{
  "d_mlp": 320,
  "norm_eps": 1e-06,
  "positions": "rope",
  "bias": "none",
  "beta1": 0.95,
  "grad_clip": 0.5
}
MLP neurons of a small language model. Each row is named by its layer, matrix (gate and up: input weights) and neuron, and shows model dimensions 48-175. Each number is 50 + 15 x the weight over its row's rms, rounded and kept within 0 to 99. A neuron's up and down rows have the sign that makes its largest values positive.
Before each neuron's rows, "fires in" lists the words (lower case) most often at its 100 highest values on Wikipedia text that the model never trained on.

fires in: "american", "english", "french", "german", "polish", "indian"
L3.gate193:77 71 57 55 47 50 51 54 34 33 32 41 44 72 39 38 60 58 45 51 72 52 48 40 45 52 33 57 35 39 66 49 57 37 52 56 44 52 67 83 48 74 52 56 78 79 62 38 52 63 66 59 53 67 61 51 40 50 46 69 37 20 65 55 30 53 94 20 47 63 47 75 66 42 39 48 53 34 70 67 57 52 41 71 43 35 73 30 58 43 48 37 64 64 52 73 33 55 45 66 46 69 38 66 75 34 39 24 24 62 61 70 48 53 35 39 64 55 40 68 39 53 51 43 64 35 68 45
L3.up193:58 47 49 47 40 58 37 37 46 55 53 41 25 35 48 75 63 52 34 62 83 61 39 46 60 75 22 39 45 48 70 42 64 51 63 55 61 19 53 56 68 44 30 44 56 74 57 51 57 51 56 70 76 41 57 49 54 57 36 65 58 34 66 48 84 42 74 35 23 45 70 68 74 80 44 55 32 41 61 62 77 56 61 32 56 69 65 59 54 42 72 68 39 58 52 66 42 45 39 38 67 54 52 63 29 41 30 50 28 16 71 52 36 55 60 48 77 63 49 33 43 37 58 37 55 34 61 26

fires in: "those", "though", "he", "thus", "jacques", "thought"
L4.gate46:59 55 56 43 67 50 60 38 67 62 35 27 27 47 29 34 40 38 73 78 40 58 62 53 48 69 30 61 29 48 48 70 62 52 22 55 18 34 41 38 55 51 47 71 62 72 58 43 77 55 64 45 69 73 44 71 45 35 43 52 64 59 48 60 51 33 43 38 41 17 37 47 42 52 46 62 43 59 62 23 31 37 68 44 56 48 59 24 69 38 48 65 47 29 46 99 47 84 22 25 54 57 49 67 84 37 19 59 48 49 55 49 46 70 34 57 56 64 48 42 73 40 52 68 71 57 65 73
L4.up46:44 60 40 37 59 40 48 63 66 58 49 52 12 75 51 55 66 43 50 59 42 54 49 74 67 71 20 45 45 29 64 77 63 56 32 28 26 20 61 57 49 24 67 53 68 65 62 65 70 50 58 48 56 48 40 64 84 25 52 51 46 64 53 60 39 56 67 54 19 08 56 80 48 51 47 33 49 61 66 58 26 34 34 45 58 37 18 50 64 52 51 47 49 42 41 72 58 74 62 44 26 64 54 79 61 61 09 69 70 68 35 33 47 38 49 64 50 42 41 24 60 61 59 56 67 46 60 43

fires in: "some", "no", "different", "any", "all", "find"
L4.gate143:48 49 51 67 58 79 76 59 30 23 36 66 25 46 52 70 66 53 67 77 77 69 57 39 33 29 73 66 43 49 74 40 44 68 63 42 62 47 29 46 75 20 64 30 52 36 42 59 46 44 76 53 49 42 33 51 36 24 39 46 48 51 56 29 57 35 76 62 38 41 48 65 20 54 43 45 52 69 50 47 56 78 48 48 33 73 39 48 28 54 65 60 44 61 80 48 50 45 24 58 55 54 49 57 63 35 39 27 36 59 33 37 20 35 48 72 62 52 36 48 11 41 33 50 52 63 42 53
L4.up143:41 44 85 60 67 57 49 51 47 14 45 53 45 51 46 32 54 42 59 53 61 42 55 51 19 43 51 53 76 40 70 45 36 46 44 76 58 56 56 58 52 45 35 53 52 67 80 54 48 51 62 27 70 66 00 11 36 53 32 85 39 43 54 36 40 46 44 66 38 51 45 40 22 32 39 72 24 45 58 34 45 49 31 47 56 43 72 39 50 58 47 61 63 37 31 31 78 50 35 49 60 34 41 42 38 49 38 46 19 52 51 56 29 18 55 51 60 39 57 76 51 66 57 22 51 69 62 53

fires in: "footballer", "july", "june", "3", "30", "august"
L3.gate146:57 15 27 24 59 46 55 35 32 53 51 64 45 79 77 41 64 43 53 52 46 64 82 58 49 23 28 38 39 79 58 41 55 63 30 54 43 60 43 70 56 68 32 46 51 85 50 40 69 63 58 38 51 67 55 66 50 38 41 63 51 45 42 59 23 65 88 50 61 29 59 64 69 39 52 38 40 58 64 53 29 60 51 41 40 61 50 51 35 48 36 28 51 36 62 53 45 36 57 41 43 70 34 59 68 23 40 49 16 51 60 61 58 94 72 65 62 43 43 65 53 42 68 38 55 35 35 59
L3.up146:63 42 36 14 65 50 49 28 54 67 51 70 67 85 72 35 63 19 34 54 44 67 58 43 60 03 28 51 41 70 48 43 50 73 47 60 42 58 39 52 37 58 49 57 40 67 52 34 50 49 41 10 23 62 76 56 82 37 59 50 43 49 62 77 29 71 77 63 57 45 49 59 53 59 30 41 54 59 76 67 33 46 92 39 32 61 55 25 45 54 12 30 54 61 44 58 32 45 28 40 54 61 26 53 56 34 36 77 44 66 55 45 33 50 60 54 38 61 66 56 58 42 58 64 41 31 44 64

fires in: "new", "all", "east", "allwinner"
L4.gate293:54 22 44 56 27 38 47 21 34 54 63 41 57 29 62 55 54 62 37 57 48 50 65 44 37 56 51 49 35 38 71 39 45 41 30 67 56 55 27 74 58 38 41 52 35 49 42 50 22 62 45 52 56 43 43 54 40 47 48 54 42 44 57 52 27 41 65 62 55 39 61 38 71 44 41 65 29 68 47 41 62 72 65 45 37 44 54 69 20 47 22 32 53 39 55 66 69 40 27 55 80 87 48 45 49 55 68 60 53 53 60 19 31 44 60 59 36 46 42 42 57 38 26 46 48 66 70 30
L4.up293:61 60 43 55 52 37 63 47 43 21 48 47 39 34 35 57 38 57 90 54 69 50 59 51 57 44 71 53 35 49 71 56 40 40 22 80 52 66 31 54 51 65 49 58 55 58 54 45 57 50 46 43 24 39 37 59 43 67 64 86 68 17 82 29 37 41 37 39 59 50 31 50 57 86 67 65 25 67 35 38 71 69 57 32 42 26 70 61 58 54 55 51 65 69 43 32 39 54 74 27 73 45 53 41 33 62 67 28 60 12 65 48 37 62 55 51 68 58 21 58 37 44 34 52 65 40 45 60

fires in: "of", "those", "these", "among", "some", "only"
L7.gate265:60 55 33 49 36 69 74 39 49 35 43 36 54 44 55 45 59 45 76 50 55 70 43 19 63 37 44 56 74 30 53 00 84 46 56 47 65 54 71 57 63 72 49 43 59 35 54 42 46 63 68 70 44 71 35 13 12 43 34 51 46 44 47 46 68 18 48 27 48 47 51 64 44 57 28 62 64 57 42 28 47 57 56 25 33 77 48 46 55 63 57 70 53 17 13 44 52 49 17 55 49 50 59 42 45 48 56 37 60 58 61 36 70 52 55 77 38 44 56 54 44 46 88 56 36 49 49 58
L7.up265:69 59 60 36 47 49 59 58 41 32 59 83 31 52 60 33 60 67 58 40 48 64 58 30 56 46 43 43 19 76 22 52 23 59 35 58 60 56 50 22 38 56 70 52 61 27 59 35 46 66 70 20 39 64 48 36 41 40 33 53 63 67 62 49 48 82 39 55 45 63 35 77 60 59 74 48 38 57 50 44 07 49 40 55 58 58 28 30 61 46 53 39 51 75 53 19 34 54 41 20 49 46 65 47 43 28 49 50 60 51 61 63 33 64 69 25 48 36 44 48 62 73 77 56 67 61 63 32

fires in: "production", "design", "addition", "film", "press"
L4.gate252:77 63 48 46 65 20 56 33 56 44 45 32 63 53 62 50 73 55 35 67 30 47 76 57 49 17 56 32 62 41 49 34 46 58 70 51 41 25 52 60 70 79 17 63 59 48 51 43 45 56 61 53 36 42 55 63 24 53 52 43 45 36 32 29 49 54 28 38 56 47 04 61 79 63 59 38 21 57 54 55 39 61 41 43 33 60 44 57 49 49 61 27 50 50 42 47 50 40 74 42 69 60 58 58 74 35 43 62 51 51 15 91 51 23 64 42 33 64 29 65 61 25 40 16 66 35 44 33
L4.up252:45 41 42 37 29 41 72 44 77 50 58 67 68 66 35 53 27 51 66 65 40 65 36 47 58 54 24 49 43 38 72 60 56 54 78 41 15 45 45 78 33 38 80 42 32 70 42 48 77 43 28 61 56 17 34 58 44 52 51 46 48 55 70 62 50 48 81 72 46 52 40 58 58 32 68 14 61 47 74 47 48 63 61 48 68 22 69 71 50 68 71 64 64 39 49 50 33 46 65 61 54 42 68 69 51 23 50 64 59 49 47 50 52 65 58 69 63 54 37 23 51 45 38 48 36 52 63 34

fires in: "national", "john", "james", "former", "charles"
L3.gate145:73 59 16 52 46 40 40 29 43 45 52 74 49 48 38 59 42 59 45 61 36 26 60 43 63 58 43 24 52 58 69 18 47 37 60 46 69 42 25 55 71 72 41 49 57 70 50 15 48 72 62 70 38 61 50 52 41 26 58 49 61 16 63 61 49 52 29 43 54 45 49 57 47 38 25 38 48 38 28 44 56 78 57 47 61 49 72 36 63 32 44 70 29 52 80 66 66 44 47 57 76 79 43 81 57 56 51 57 66 68 56 41 50 66 37 64 35 57 39 50 32 42 16 55 58 72 50 41
L3.up145:81 36 34 55 33 57 49 56 55 71 63 72 75 64 45 66 45 51 44 45 37 57 22 56 52 31 31 50 27 61 45 56 66 42 65 54 51 42 55 70 40 77 47 87 64 48 68 35 42 42 40 45 37 52 31 51 53 36 49 67 52 40 60 69 16 47 52 42 55 53 60 61 18 40 46 47 62 19 58 73 58 41 87 38 14 40 66 55 70 51 39 35 65 54 54 26 56 45 72 49 39 40 23 49 42 37 74 47 64 44 30 45 38 74 65 54 49 54 52 48 22 38 34 22 59 58 56 39

fires in: "institute", "research", "training", "goal", "economic"
L4.gate15:64 51 56 62 47 23 42 58 47 46 60 30 50 28 60 97 46 43 81 34 50 45 72 80 54 56 29 35 55 57 36 38 44 48 43 50 43 34 49 52 61 52 22 44 64 36 49 34 53 56 49 53 62 37 43 55 26 63 49 37 46 30 32 54 76 34 63 43 40 46 57 59 43 57 43 27 66 79 72 52 45 29 40 37 54 58 42 32 45 63 82 37 38 53 79 54 46 71 39 34 55 26 70 43 26 75 49 58 67 40 50 49 68 53 45 53 54 51 75 37 76 51 49 53 74 50 51 86
L4.up15:45 50 61 29 25 64 71 60 44 78 11 50 46 33 75 57 48 54 54 55 34 40 60 51 42 45 29 39 35 61 61 28 53 52 40 67 32 36 70 76 63 54 39 37 51 56 82 53 57 49 69 71 59 46 61 49 53 33 60 54 95 35 45 61 42 63 44 48 57 51 35 56 56 47 44 50 73 27 44 81 56 38 66 44 63 76 29 51 52 24 35 34 31 55 34 66 55 37 54 47 46 61 23 49 44 53 46 47 48 16 62 44 52 33 79 75 60 57 21 29 27 45 45 54 53 37 57 46